From a checkpoint of a small transformer trained on Wikipedia: 8 layers, 3436 steps.
MLP neurons of a small language model. Each row is named by its layer, matrix (up: input weights; down: output weights) and neuron, and shows model dimensions 176-303. Each number is 128 + 32 x the weight over its row's rms, rounded and kept within 0 to 255.
After each neuron's rows, "fires on" lists the tokens most often at its 100 highest values on Wikipedia text that the model never trained on.

L5.up1587 [121  95 124 142 109 159 101  70 124 136 123 111 201 109 138 136 142 149  53 162 103 151 101 158  96 117  94 100 149 103 135 118 122 127  91 147 128 201 143 129  83  90 168 123  42 164 148 142 115 146 122 134 165  79 146 108   0  94 118 137 145 124 120 102  97 117 204 121  95  81 148 185 102 122 149 126 157 167 107 108 122 196 118 195 179 148 117  90 169 143 149 146 145 111  90 121 171 153 147  74 180  65 125 150 165 148 115 140 127  66  82 106 163 113 107 114 110  75 123 100 124 118 116 143 129 135 164  97]
L5.down1587 [120 129 158 137 161 130  73 155 131 169 148  97  92 107 121 119 225 112  88 155 138 142 121 116 156 102  77 137  73  96  81 136 118 151 148 197 157 127 137  79 154 110 127  93 138  99 112 150  69 122 108 112  87  75 128 148 117 146 126  73 139 122 143 201 118 154 196 145 114 108 161 137 130 119 109  82 122 175 147 149 154 173 141  86  63  96   0 130 114 162  83 131 161 104 153 137 131 123 112 160 168 162 123 147 136  96  90 102 110  71 157 158 173 149 119  38 120  45  83  72  76 133 123   0 156  79 112 168]
fires on: " (", "-", "uro", "io", "lo"

L5.up1427 [130 153 116  87  91 179  57 187 106 114 101 187 133 123 179 142 118 108  89 133 158 144 119 140 130 144 162 207 161  78 115 125 169  75  95 158  72 106 142  80 107 139 158 134  98 115 152 129 154 142 164 164 168 125 107  98 102 123 152 106 197 120 151 148 170 149 133 164 120 150 100 124 143 124 132  90 111 212 173  88 109  98  99 140  73 146 118 149 118  89 177 173 164 155 136 141  78 111 131 140 132 117 119 163 147 112  83 152  81 132 123 148 149 159 192  62 132 117 106 149 156 109 132 105 151  88 115  79]
L5.down1427 [143 110 112 141 114 165 125 115 154 174 113 112  99 119 176 154  79 101 125 164 143 140 178 130 122 183  71 159  86 113  98 152 139  64 131 113 168 165 157 145 167 152 120 115 171 146  99 136 112 153 121  79 170 156 215 106 112  60  84 147 151  87 164 100 164 161 152 102 107 128 161 158 166 127 129 123 132 132 126 208 156 154  97 132 130 163 178 111 106 172 126 149 131 121  75 157 147  62 155 136 145 137 150 142  96 186 145 103 111  82  89 101 132  75 129 121 120 181 101 132 157 147  78 107  88 180 128 100]
fires on: " |", "|", " as", " was"

L5.up1796 [155  87 114 147 122 139 126 114 132 112  68 182 132  63 128  76 107 188 149 172 135  55 103 204  93 166 125 194 144 148  26 136 101  89 134 160 116 204 142 143 140 141 101 155 150 106  63 122 140 177 137 128 163  97 113 121  47 149 138  58 179 154 111 104 139 119 148 207 129 153 158 161 103 123 112 170 129 105 162  91 123 154 154 183 127 174 191  75 134 128 119 154 149 102 143 109 164 121 120  96  99 118 105 114 128 134 111 131 101 168 142 136 124 157  98 158  94  96  86  80 161  94 109 182 130 126 171 138]
L5.down1796 [114 163 124 140  96 139 162 191 171 172 132 150 126 137 127 104 149 136 119 168 100 131 136  92 154 192  99 128  80  85  54 165 131  61 141  92 179 150 115 118 104 117 120  96 150 122 105 109  44 157 196 149 130 140 180 120 133 117 133 122 167 157 121 167 124 154  99 141 138 108 102 192 133  72  88 197 131  94 219 154 112 114 139 157 146 103 153 106 133 129 102 150 101 115 137 125 147 127 181 144 101 112 178 156 121 116 130 130 142  57 103 148 135 152 107  91 218 103 152  97  69 138 164 126 116 140 173 119]
fires on: " |", ",", "|", " when", " Associ"

L5.up30 [119 201 122 128 118  74 156 159  65 143 101  92 131 160  87 138 117 143 132 100 201 157 160 101 163  56 143 111 140  94 138 112 137 111 110 207 146 196 160 171 117 118  54 143 136 157  77 141 110 167 140 127 174 110 153 142 161 122 181  62 181 113 106  99  60 159 154 126 114 113 138 189 133 131 114  74 137 221  92 137 170 186 166 175 129 173  98 122 128  78 180 122 127 146  91 129 101 163 140 151 170 139 115  81 168 116 123 165 117 102 117 169 174 147 137 105 109 117  57 153  69  71 174 140  80  81 124 131]
L5.down30 [101 164 113 168 117 130  67 119 132 109 143 117  97 151 133 194 120 124 123 121 136 148 109 149 139 126  66 149  89 129 152 106  78 106 159 143  99  78 104 193  87 147 127 131 141 133 172  85 128 162 141 104 122 219 108 133 118  67 139 108 142 147 129  98 123  89 172 142 156 167 158  89 152 115 138  88 123 105 120 118 132  93  31 137 117 128 142 126 109 115 119 116 114  70 163 130 116 136 113 137 173 154 135 110 125 149 184  57 159 158 121 105 115 179 141 138 143 130 112 135 124 133 119 204  96 132 179 134]
fires on: ",", " (", "ta", " and", "ula"

L5.up514 [ 95  55 128 136 137 157 103 102 121 175 129 130 119  94 139 146 135 111 151 166 164 130  92 155 148 162 158 125  89  46 141 145 155  96  92 128 101 120 113 136  93 153 148 110  51 132 109 100 174 134 135 158  72 127 116 117 100 148 142 150 116 149 164 173 121 177  72  91 170 132 135  83 115 108 121 132 184 133 125 109  89 136 104 177 104 118 166 133 163  98 110  90  83 112 109 110  94 133 107  97 161 150 113 136 154 131 174 108 143  72 121 121 138  82 128 143 158 140 101 116 107 156  77 129 147 159 173 152]
L5.down514 [156 162 122 157 173 117 139 199 174 131  83 142 126 149 163 164  98 135 115  85 151 106 156 138 154 119 135 142 168 163 115 101  73 120 120 151 115 132 125 156 152 167 147 107 110 153 142 152 172 122 143 130 135 189 120 107  80  78 129 151  78 131 126 103  92 152 120 200  91 123 114 137 137 164 121 159  44  48 154 152 189  73 134 140 123 142 181  89 102 186 136 150 146 164 156 105 125 137 162  97 102 147 135 115 113 128 127 129  98 205 137 132 147 136 106 102 137 155 196 144 116 150 148 123  84 166 156 153]
fires on: " was", " is", "50", ":", " were"

L5.up403 [130 110  32 114  93 176 115 120  85 170 118 126 104 115 138 116 100  99 124 185 159 142 162 108 169 152 115 125 171  91 179 149  87 173 118 165 140 157 116 109 151 141 139 131 130 104 114 118 211 120 117 126 125 141 146 169 116 161 155 119 149 233 156  50  97 127  91  98 181 104 111 141 151 149 133 138  98 128  85 161 151 152  95 202 167 105 126  89  72 167 198 115  84 139  90 167  90 142 109 128  97 133 132  94 157 140 128 139 192 123 114 163 144 110 159 142 146 120 106  98 116 183 113 137 123 149 109 110]
L5.down403 [125  86 124 150 173  95 140  49 160 124 104 123 155 129 128 131 138  86  97 132 113 139 125 126  85 132  61 135 111 116 146 103 111 113 150  94 107 111 149  98 111 189  95 147  85 119 175 134  94 147 168 105 122 130  99  81 235 102 145 123 142 124 135 191 105 155 129 180  85 150 156 153  82 121  79 128 146 122  81 137 134  70 154 197 163 116 180 172 138 164 181 115 149  81 155  82 126 130 138  80 150  98 102 121 106 112 101  80  79 162 142 121 115  96 143 131 102 152 122 148 139 109 122 106 122  95 103 110]
fires on: " was", " be", " were", " is", " are", "|"

L5.up361 [148 148 133 106 124 131 106  90 104 122  86 131 131 175 135 137 138 129  99 128 108 124 182 120 112 161 130 147  87  98 112 177 114 169  35 149 106 139 116 193 140  76 101 128  98 155 109  79 161 167  98  96 187 131 130 179 184 138 130  76 140  93  90 140 160  74 173 148 169 105 150  92 125 115  91 125 136 176 106 114 174 152 144 181  79 106  79 160 118  78 153 114 128 125 133 125 157 143 104 184 103 124 174  86 162 162 143 160  95 136  86  98 149  80 107 100 149 144 102 132 122 193 102 179 121 124 138 104]
L5.down361 [114 155 169 104 118  85 115 110 189 194 106 154 115 111 127 104 135 203  96  84 160 130 120 134 156 180 117 161 108  71 114 155 180 103 154  47 125 174 117  78 172  93 155 101 169 162 172 149 172 107 105  71 107 163 138 120 102 145 109 113  92 174  92  76 200 188  90 141 155 119  78 104 117 137 133 139 153 140 119  90 145 149  42  71 121  94 177  84 141 142 112 110 170 168 140  97 133  80 185 158 138 144  95  80  79 150  59 132  89 154 156 151 149 119 134 108 147 117 152 122 161 129 173 255 140 145 125 150]
fires on: " to", " and", ";"

L5.up194 [127 144 125  76 146 106  69  77 144 149 100 150 164 168 124  81 101 114 110 152  88 158 131 152 178 168 137 201 130 124 134 135  76 150 128 109 131 147  91 184 122 168 127 162  90 101 144 176 153 107 158  79 166 100 110 115 137 143 164 159 181 103 115  89 144  99 117 102  70  80 118 148 155 111  87 113  88 112 170  88 129 121 153  98 132 147 162 153 113  34 163 124 111 165  82  90  87 114 112  81 133 204 101 146 125  91  89 110 139 131 114 137 116 184 150  91 116 135 116 132 126  98  99 112  97 113 113  54]
L5.down194 [108 137  87 176 148  90 102  80 146 109  78 153  92  94 150 134 121  92  57  77 119 141 164 140 127 134  88 150 140 166 175 137 117  75 117 151 105  87 122 130 121 108 113  77  92 131 106 129  80 154 131 163  82 141 130 121 100 110  70 108 174 131 142 127  57 149  39 110 129 134 139 128 127 112 115 118 105 123  90 135 182 132 123 111 174 112 161 103 100 165 141  97 143 108 135 124 151  84 121 146 122 145 130 168 122 139 183 105 154 136  74 112  87 138 155 171 185 119 126  71  81 114  66  64 104 176 141 132]
fires on: " |", "|", "\n", ".", " (", " and"

L5.up3048 [156 156 180 149 193  75 136  84  84  98 161 179 152 108  86 114  83 158  95 163  86  98 149 157 130 109 211 145  85 105 161 100 107 106 129 146 130 119 107 184  93 192  75 129 147 102 126 165 112  66 155  82  63 121 117  96 110 181 154 109 129 176 117 135 126  80 137 142 150 130 154 159 119 112 114 124 127 102 130 190 161 141 156 220 137  75 117 191 127 129 146 119 166  72 105  84  94  60 121 113 179 112 131 151 165 122 140 138 110 150 158 156 106 114 110 159 144 134 160 206 118 109 111 122 140 181  88 116]
L5.down3048 [103  96 108 126 103 137  85 140 187 109 154 113  75 157  90 139 112 150 115 126 128 100 134 106 131 138  62 120  88  64  72 168 128 178 126 119 188 125 106 106 144 109 126 137 150 110  67 151 117 102 145 113 149 143 142 154 110  96 164 149  95 199 130 110 132 103 125 121  91  92 145 160 169 122 135 161 166  30 120 103 163  99 169  88 129 120 192 103 133 179 198 115  85 126  90  88 156 140 143  54 108 170  96 131 147 106 126 152 103 159 126 148 127 109 176 198  56  96 168  33 134  83 127 219  98 133 133  89]
fires on: ",", " and", "ha", " through", "ris"

L5.up2811 [ 95 157 136 143 115 147 190  71 133 131 124 158 123 154 151 145 132  78 120 127 142 137  91  82 139  64 127 116  51 119 108 108 131 187 121 118 100 184  99 159 128 164 134  59 141 125 140 161 139 148 114 171 152 119 167 152  93 106 153 114  88 144 104 129 112 101 116 132 120 148 115  69 133 142 145  92  73 155 117 105 150 171 142 183 135 174  92 116  98 145 112 162 134 122 106 120 163 110 140  72 179 181  83 122 153 164 156 160 126 198 149 154 125 139 227 140 126 115 101 127 173 122  44 144 174 162 158 123]
L5.down2811 [167  58 115 119 181 145  72 131  76 135 134 146 101  85 143 145 208 123 191 144 144 119  85  90 178 175 165 158  79  89 104 131 149  96  99 184 129 197 137 117 120  70 134 140 155 123 137  61 120 118 153  80  89 107  90 174 116 183 172 121 161 162 142 124 154 151 114  77  99 112 142 151 127  84 186  75 157 148 166 243 109 164 131 105 132 112 130 109 136 149 105 101 156  85 104 136 122 115 130 166 134 125 132 124 155  95 136 160 140  86 103 152 128 152  98  89 155 111 141  85 127 149 182 255 105 120 113 158]
fires on: " a", " (", " \"", "-", "ed", " Le"

L5.up705 [139 164 154  93  84 165 148  93 118 138 110 218 113  96 149 159 121  89 152 169 136 100  55  77 163 161 178 162 130 164 182 118 159 114  70  98 128  92 128  69 129 145  84 142 131 174 120 139 135  78 142 133 196 120 204 105 151 107  85  78 165 160 108 143 133 107 143 124 112 187 141 147 114 210 163 156 123  80 189 150 141 174 108 175  71 130  96 141 126 173  96 141 161 124 135 176 108  89 135 145 118 127  81 118 141  83 177 163  79 171 137 138 148 145 142 151 132 149 115 132 177 121 122 124 131 133 117 114]
L5.down705 [141 158 116 159 144  48 130  76  48 127  81 126 149 106 159  91 102 120 140 163 134 131  54 100  94 173 118  71 107 175  30 132 136 183 166 135 131  68 171 137 166 123 100 176 140  93 107  56 117 175 126 123 136 100 114 140 100  91 153 131 108 139 139 129 175 167 160 141 111 122 108 113 186 144 144 139 134  83 149  97 150 121 144 158 168 145 179  71 159 169 148 178 144  94  94 143 109  88 107  89  78 104 168 162 134 131 153 111 110  95  43 112 126  77 152  98 159 158 144 162 121 151 143 226 135 180 119 116]
fires on: "\"", "-", ",", "e", "f", " a"

L5.up243 [ 89 121 175 176 118 137 132 151  61 130 124 140  55 136  63 125 147 157  86 170 151 171 126  85  71 168 132 161 121 133 174 184 165 162 111 141 144 203  99 130 113 121 123 165  74 168  68 108 102 131  97 119 114 128 118 121 129 170 174 131  78 135 135  62 128 118 189 130 139 109 158 107 133 106 168 185 204 125 128  88 181 123 120 106 192 131 161 131 112  41 112 184 165 108 150  70 124 101 155 126 154 116 149  84 181 134 163 157  85 163 138 163 121  99 153  49  90  49  32 159 140 150 102 145 155 156 101 158]
L5.down243 [109 115 121 138 152 194 116 124 190 138 174 107 124  79 153  90 162  81 116 130 109  97  84 164 183 121  77 112 110  94  76 166 105 105 105 166 182 100 152 117 169 111 117 130 127 137 154 171 153 148 137  99 120 118 120 132 133  80 128 108 108 105 159 156 107 156 157 143 136  90 118 120 153 136 135 115  97 140 142 101 129 113 177 133 169 129   9 195 109  96  57 130  94 123 173 165 110 196  92  90 119 111 126 139 123 181 123 153 151 131 195 169 108 108 184 126  57 100 154 142 141  81 130  78 117 133 145 168]
fires on: " (", "y", "-", " was", "e", " as"

L5.up1158 [ 67 179  90 127 129  98 148 168 201  80 147 106 104 190 175 113  86 144 134 132 116 127 151  81 165 102 146 113 116  99 180 121 149 103  94 113 103 139  81 126 132 159  70 174 138  92 136  97 112 171 119 160 114 138 166  93 185 111  82 147  92  88 154 166  89 104 139 145 112  82  99 141 167  93  52  90 142 175 121 164 149 141 163 133 131 102 100 108 205 123 169 138 118 148 123 174 180 160 135 123 148 163  86 184 101 138 102 152  85 132 122 143 159 116 190 168 140 103 128  81 154 146 119  84  90 116 155 151]
L5.down1158 [ 91 118 190 122 154 160 167  94 135 181 124 147 196 136 106 131 129 120 115 132  83  53 154 151 150 133 114 114  99 132 124 152 177  83 143  94 130  98  81 101 179 144 114 119 139 113 151 111  86 121 128 152  98 155 176 141 133 128 112  82 130 164 142  67 154 133 106 117 170 114  72 129 133 147 172 127 134 149 141 116 156 126 135 156  53 135 195 102 126 162 145 137  89  95  91  97  93 185 108 177 121 121 150 108 119  92  82 147 111 147 141 108 166 117 105 111 160 160  94 147  80 122 110 224 130  74 146 113]
fires on: ",", ".", " number", " (", " to", " |"

L5.up2385 [136 124 176  94 149 153 132 131 119  93  76 154 123 112 173 160 173 149  82 151  98 137  63 132 105 141 113  80  70 133 178 134 130 121 118 121 146 159 151 159 107  93  80 121  73 136 137 117 142 141 152 158 143  85 149  85 126 183 161 132 167  98 125 142 146 103 195 118 122 148 127 109 161 104 119  99 156  70 160  87 113 162 131 172 106 121 168  95  95 132 104 137 131  65 132 147 127  93  76 130 119 123 148 109 121  92 128 156 110 135 122 131 113  65 141 125 155 132  94  99 118 147 115  97 133 163 109 110]
L5.down2385 [145 118  99 194  77  56 137 113  99 188 130 169 163 118  89 112 124  78 113 123 137 146 115 134 137 152 138 120 143  96 162 131 145 113 159  75 161 159 133 150 134 116 105  74 170 128 118 126  83 149 104 160 111 110 121 150  35 161 154 111 121 225 137 156 164  80  78 119 145 135  84  80 146 122 138 115 130  88 147  63 142 107 155 190 124 126 154  78 112 100 161 131 106 120 113 140 103 131 105 144 147 165 146 178 146 126 162 171 134 142  93 119 159 158  98  96 112 101  51 182 171 103 136 213 129 106  95 145]
fires on: "\n\n", " \"", "\n", " CD", "\"", " AUS"

L5.up1137 [157 157 142 147  59 116 176  82 205 120 134 146 141 128 124 111 121 218 180 165 139 125  76  95 101 120 149 147 104  95 161 108 118 100 121  66 107 168 110 177  52  65 143 131  88 102 118 132 128  96 110 131 171 128 137 130 126 149 171 112 144 154 132 132 155 152  99 119  77 102 119 132 158 105 146 104 105  95 158  94 107 136  99 166 142 166  79 113  99 101 169 113 111  92 120  71 101 126  96  90 154 155  84  32  62  94 160  98 143 153 177 141 134 117  74 159 143 145 136 182 156 144 133 131  91 172 160 106]
L5.down1137 [146  77 137  62  42 154 136  89  91 162  85 138 138 144  97 122 101  94  59 107 154  86 110  84 145  84 181 144 122 129 130 138 171  92 167  65 137 147 142 144 133 139 157  88 133 132 119 168 104  95 114  71 125 102 199 168 100 102 142 152 114 140  84 154 122  90  32 150 155 179  90 111 146 145 117 161 170 160 122  75 108 138 122 156 115 159  85 107 147 137 165 115  93  97 105 128 115 129  87 122 144  68 127  92  77  95 105 112 134 146 174 190 139 112 129 129  87 116 144 146 121 179 133 220 173 118  80 107]
fires on: " A", " \"", " O", "A", " Le", "\""

L5.up1506 [109  81 121 167 122 111 119 145  88 158 126  68 203  96 126 122 124 117 140  94 105  98  50  49 106 158 145 210 137  82 160 137 162  94 130 200 158 111 108 170 115 152 142 134 110 132 118 168 154 107 115 165 115 130 163  78 124 122 111 144  58 152 127 118 122 120 148 120 181 116 102  87 139  80 155 145 133 139 107 107 102 115 111 149  90 169 108 147 163 144 129 106 181  74 118 142 142 126 114 169 146 152  93 161 146 103 102 167  99 103 108 132  93  76  71 176  83  91 184 209 150 143 114 102 132 140 134 113]
L5.down1506 [ 98 156 130 135 117 153 164 142 130 123 111 122 174 111 125 167 130 159 179 107 117 128 130  94 145 149 175 129 158 134  67  77 112  95 126 147  96 125 158 114 176 148 109 168 186  86  99  98 116  95 143 147 118  65  94  56 179 113 118 185 123 166 189 115 162  89 119 161 135 104 136  82  58 141  47 148 127 128 135 115 145 111  86 193 120 122 204 108  87  74  71  99 130  95 100  90  91 117 166 119 114 172 143 148 134 163  80 162 106 141 140 171 154 192 127 111  96 131 123 118  95  90 129 224 150 163  97 164]
fires on: ":", " Tu", " Sch", " Son", " to", "gl"

L5.up2010 [ 64 190  63 123 104 117 178 104 164 139 124 132 127 184 133 178 123  84  95 123 117 113 127 146 130 108 129 127  62  89 158 132  55 148 127 160 111  88 184 158  99 142  86 143  98 188 170 114 106 117  79  97  57  91 125 179 120 138 117 112 165 156 135 114  84 138 104 166 139 185 182  94 171 129 161 134 179 124 110 130 132 138  73 162 113 116 111 114 114 173 137 123 176 100 104 161  74 141 164  77 162 152 116 104 142  85 144 155 146 148 103 161 158 113  81 120 114  94  89 100 111 150 129 149 104 150 243 142]
L5.down2010 [132  98 137 121 102 155 151 194 157 135 125 149  78 131 126 118  97 125  94 141 101  88 123 109 137 102 124  95 152 145 168 130 146 133 138 106 130 148 145  99 137 167  86 139 119 122 118 171 104 143 106 158  40 178 152 174 178  96 102 107 125 136  69 142 104 171 147 133 158 100 111 133 152 128 143 156 122  87 141 118 129 185 123 178 158 120  80 155 103 167 113 112  75  78 116 159 138 144 117 146 106  90 152  94 143 133 126 152 117 106 172 151  40 171 147 101 144 132  84 128 120  90 112 122 158  89 149 102]
fires on: "s", "ers", " orders", "es"

L5.up2408 [130 154 151 135 144 117 155 122 104 140 163 111 175 204 156 202 136 145 128 136 167 152 135 104 137 140 128 143  96 146 131 178 169  95 132 135 115 145 165 115 141 159  81  91 129 149 165  92  42 129 157 142  90 143 118  34 168 150  98 118 139 111 101  86 130 144  45 157  89 166 135 154  80 167 154 161 117  89  88 116 149 161 115 128 151 166 176 172  89 140 173 110 158 134  89 115 127  66 108 164 118 143 159 122  62 124 143 105 129 172  74 123 127 149 149  97 113  29 135  98 127 139 131 177 120  85 107 108]
L5.down2408 [108 117  86 134  95 110 108 112 160 109 138 134  32 154 147  45 139  99 111 140 107  87  90 106 129 135 179 112 146 103 172 159  95 101 120 175 138 201 138 166 146 146 142 138 113 126 154 171 130 161  90 156  78 125 138 170  95 167 149 130 151  69 117  78 126 152  99 189 140 100 123  65 100 115  92 125 161  58 129  97 156 132 206 147 120 131 124 155 145 109 126 104 151  92 168 113 158 105  76 119  95 155 117 144 103  86  90 187 163 110 163 144  87 175 171 161 150 122 130 120 140  57 124  64  89 110 148 144]
fires on: "s", "es", "ets", "d"

L5.up551 [135 175 121 195 114 116 183 128 144 138 127 125 147 159 156 165 103 140 104 161 114 148  69 162  89 139 184 126  57 135 150 114 130 143 115 121 165 134 131 163 201 149 139  98 112 112 144 165 109 115 114  91 175 108 143 134 177 125 119 117 158 132 133 102 171 146 104  95 112 119  85 178 126 108 102 150 110  64 133 107 146 141 129 139 133 158 127 124  95 153 167 122 242 146 143 111 149 200  85  82 209  75 121 164 138  74 109 128 121 182 148 152 171 154 134 116 155 180 154 183 113 121 144 135  85 128 148 133]
L5.down551 [130 127 144  90 145 151 162 138 183  72 101 160 102 169 120  84  80 165 116  86 139 101 115 104 127 101  97 141  95 101 135 173 105 125 101 151 173 116 140 104 180  89 138 113 126  64 120 141 149 108  99 133 167 136 139 127  98 194  86 148  91 224 124 168 157  87 159 130 149 164 142 208 151 124 134 155 116 147  98  95 158 154 115 105  99 199 169  83 129  77 129 155  84 133  70 139 127  65 201 122  74 158 124 121  63 136 159 140  98 129 197  39 176 115 127 122 176 132 143 112 153 154 127 255 158 158 147 121]
fires on: ".", ",", " and", "-"

L5.up1314 [132  92 101  86 127 139 113 178 133  65  47  88 118 109 105 137  91 140 112 122  93 114 122 169 109  84 141 150  90 133 151 123 110 125  93 148 165 130  83 130 128 215  82 154 116 164 166 151 151 121 183 178 148  95 114 115 103 146 118 157 123  78 128 140  92 108 119 146 109 169 185 136 177 170 145  73 120 115 133 120 116 173 131 134 161  55 145 154 184  95  73  90 164 124 123 153 141 128 137 154 154 117 200 112 154 143 141  79 167  55 140 117 115 124 116 146 154 155 107  66 121 161 165 142  91  53 149 104]
L5.down1314 [ 77 150 123 128 126 149 170 139  81 124 156 151 140 118 132  94 128 108 136 161 115 104  90 117 129 122 105 104 185 105 181 144  80 122 105 117 135 154 132 108 107 104 152 128 131  93 143  61 112 127 112 124 170  84 102 135 153 185 160 137  78 176  74 159 190 142 121  90 123  95  89 129 121 156 105 113 106  62  87  99 174 103 103  79 134 132  78  84 119 157 177 124 134 123 118 157 175 169  94 125 170 103  69 154 149 114  96  43 133 217 133 175  91 201 170 160 130 144 138 143 117 139 123 112 123 105 125 187]
fires on: "-", " to", " |", "ed", " decl", "din"

L5.up458 [128 140 140 132 129 167 114 107 160 127 112 105 117 101 143 109 151 103  83 141  69 166 108 166 155 103 100 151  69 142 121 108 143  58 129 156 143 137  99 139  97  89 142  88 144 101 164 108 110 180 123 125 165 103 161  74 127  86 149 156  97 102 156 107 158 139 117 179 154 166 215 121 116 132 106 123 106 136 124 189 205 160 148 124 127  74 123 119 159  95 117  96 127 148  73 102 139  70  73 130 174 128  89  37 146 160 137 130  93 139 102 150  94 106  97 149 149 186 123 174 163 138  89 135 133  93 166 176]
L5.down458 [ 84  76 131 154 118 105 116 178 130 118 102 140 132 141 148 158  97 140 168 140  84 150 106  88 148 100 183 116  96 106 103 104  93 131 117 123 151 152 151  91 165 153 146 130 122 144  98  95 118 120 160 154 156  79 217 141  88 176 130   5 116 121  42 196 174 151 162 123 107  98  61  71 209 141 111 187 136 130 143  74 154 195 115 151 125 136 181 138 112 156  94  94 105 121 106 130 125 128 178 104  76 146 145 171 183  65 102 159 110 130 101 120 112 124 105  85 208 110 125 132 145 144 120 125  50 154 116 117]
fires on: " |", "R", "\n\n", "}", "c", "-"

L5.up335 [122 115 175 117 159 145 126 102 123 117 122 191  78 155 129 166 144 158  83 144 164 115 156 163 131 154 128 133 138 139 178  92  81 121 178 150 140 113  90 101  93 124 127 135 117 126 155 101 126 135 162 159 172 126  68 129 134  93 159 114 200 144 128 106  98 112 104 159 129 145  88 188 140 106  71 150 191  40  98  90  55  99 142 104  62  98 134  58 155  99 144  81 104 167 147 115 151 156 151 130 130 141 106 102 105  75 148  97 128 131 163 114 170 114 222 101  83 163 135 119 130 118 114  86  66 152 109 124]
L5.down335 [151 145 126 163 131 142 122 120 107 108 157 142 134  72  80 126 137 112  74 113 191 148 110 211 155 135 114 130 149 113 173 155 129  98 159 137 158 113  97 113 108 139 132  74 153  67  91 144  71 138 114 142  58  94  82 161  97 150 116 123 154 117 134 107 162 116 134 190  99 100 122 153 147 137 109 122 134 130 153 180 189 165 130 140 118 168  22 145  93 186 146 136 131 159 145 134 201 130 108  80 158 150 125  99 146 130 208 109 210 146  99 112 105 129 133 112 119 173 133 116  95 102 129 189 136 174 144 139]
fires on: " (", "\n\n", "\n"

L5.up598 [179 118 164  89 160 110 146 129  96  98 102 111 121 162 178 107 156 166 135 126 146 142 149 163 112 115  35 150 102  91 107 125 139 136 117 136 124 128 103 128 129  94  81 113 159 147 145  74 142  64 149 150 110 142 117  99 179 102 139  95 175 147  61 129 161 178 169 153  85 131  99  82  66 143 129 128 124 139 159  98 133 155 156 168  96 158 177 146 127 141 164  75 167 151 112 158 152 112 149 171 162 122 167  84 146 131  65 160 158 146 136 149 143 150 184 101 122 149 133  95 153 114  84 109  92 118 109 162]
L5.down598 [ 68 127  91 145  96  96  96 139 173 143 178 133  45 144 107 110 120  80 186 169 136  95 169 101 150  84 142 105 112 129 102 136 156  93 161 126 120 128 110 173 120 183 120  78  94 110 133 111  62 197 145 136 151 157 125 196 151 131 161 151 166 158 153 122 137 136 142 110 154 105 167  82 150 100 174 154 107  95  96  77 128 135 137 196 165 154 182 168 148 137  82 121 152 169 149  96  53 118 150 103 114 137 184 143 163 184 114 100 114 162 125  98 132 136 142 121 131 138 131 111 103  90 142 125 114 110 108 136]
fires on: " to", " recorded", " which"

L5.up2360 [122 174 158 149 157 133 141 153 200 142 104 152 151 119 142  69  82 161  82 193 111 117 129 101 145 101 195 160 119  83 124 108 144  56 157 123 145 188 156 143 105 179 128 150  87  99 138 115 138 112  62 134 135 154 117 151 142 131 107 170 179  88  90 156  93 101 109 150 134  94  93 165  82 128 137 146 102 121 145 111 133 107 147 110 142 181 141 118 126 186 107 161  68 140 163 122 137 118 139 143 174  78 166 147 123 103 147 152  88 160 138 118 108 134  70 150 120 167 103  95  90 141 112 142 131 150 120 114]
L5.down2360 [ 65 150 114 109 155 129  61 131 121  75  97 128 155  99 148  83 122 134 160  87 118 224 139  81 153 113 119 159 135 117 110 113 176 144 124 153 124 144  76  72  88  69  64  81 178  83 113 143  87 128 211 122 132 118 131 112 103 150 179 155 157 158  78 127 121 125 104 142 178 118 161 149  75 133 161 104  65 140 129 116 146 139 153 150 119 114 170 154 165 130  90 150 150 149  86 114 232 107 151  31  78 161  90 124 143 144 112  83  80  99  84  72 121  83 161 189 105 131 147 116 157 165 175 197 131 146 102  97]
fires on: ",", ".", ":"

L5.up813 [111  82  95 145 156 104  77  95 133 177 120 170  80 118 199  87  80 178 116 144 151 111  83 205 103 144 194 126  67  89  92 179 115 115 130 139 133 155 119 148  98 114 149 171 135 117  91 174 116 108 175 104 112 155 132 127  96 223 145 128 108 140 129 154  70 153 166 215 188  89 159 156  99 161 126 108 146 172 133 112 138 127 148 133 139  93 122 138 169 127  62 116 103 126 137 123  76 107  87 123 192 121 131 163 109 123 204 159 104  90 118 131  49 105 119 115 175 141 151  98 108 162 115 129 102 158 124  98]
L5.down813 [111 122 160  75 106 149 151  75 101 124 155 150  91 111 102 130 132  92 131  54 136  99 147 102 148 116  77  84 153 142 101 136 168 143 172 118 104 147 102  84  81 114 133  90 127 122 125 120 131 132 119 178 133 123 124 117  97 128 127  90 128 129  76  93 142 138 134 114  85 152 162 111  77 160 153 127 132  79 134 139 106 158 171  76 165 123 145  50  92 150 176 161 163 126 120 159 115 140 134 120 190  93 117 115 156 134 129 133  75  96 143 189 151 154 110  92  77 140 101  99 108 157 143 230 115 106 116 168]
fires on: "19", ".", " 18", ";", " and"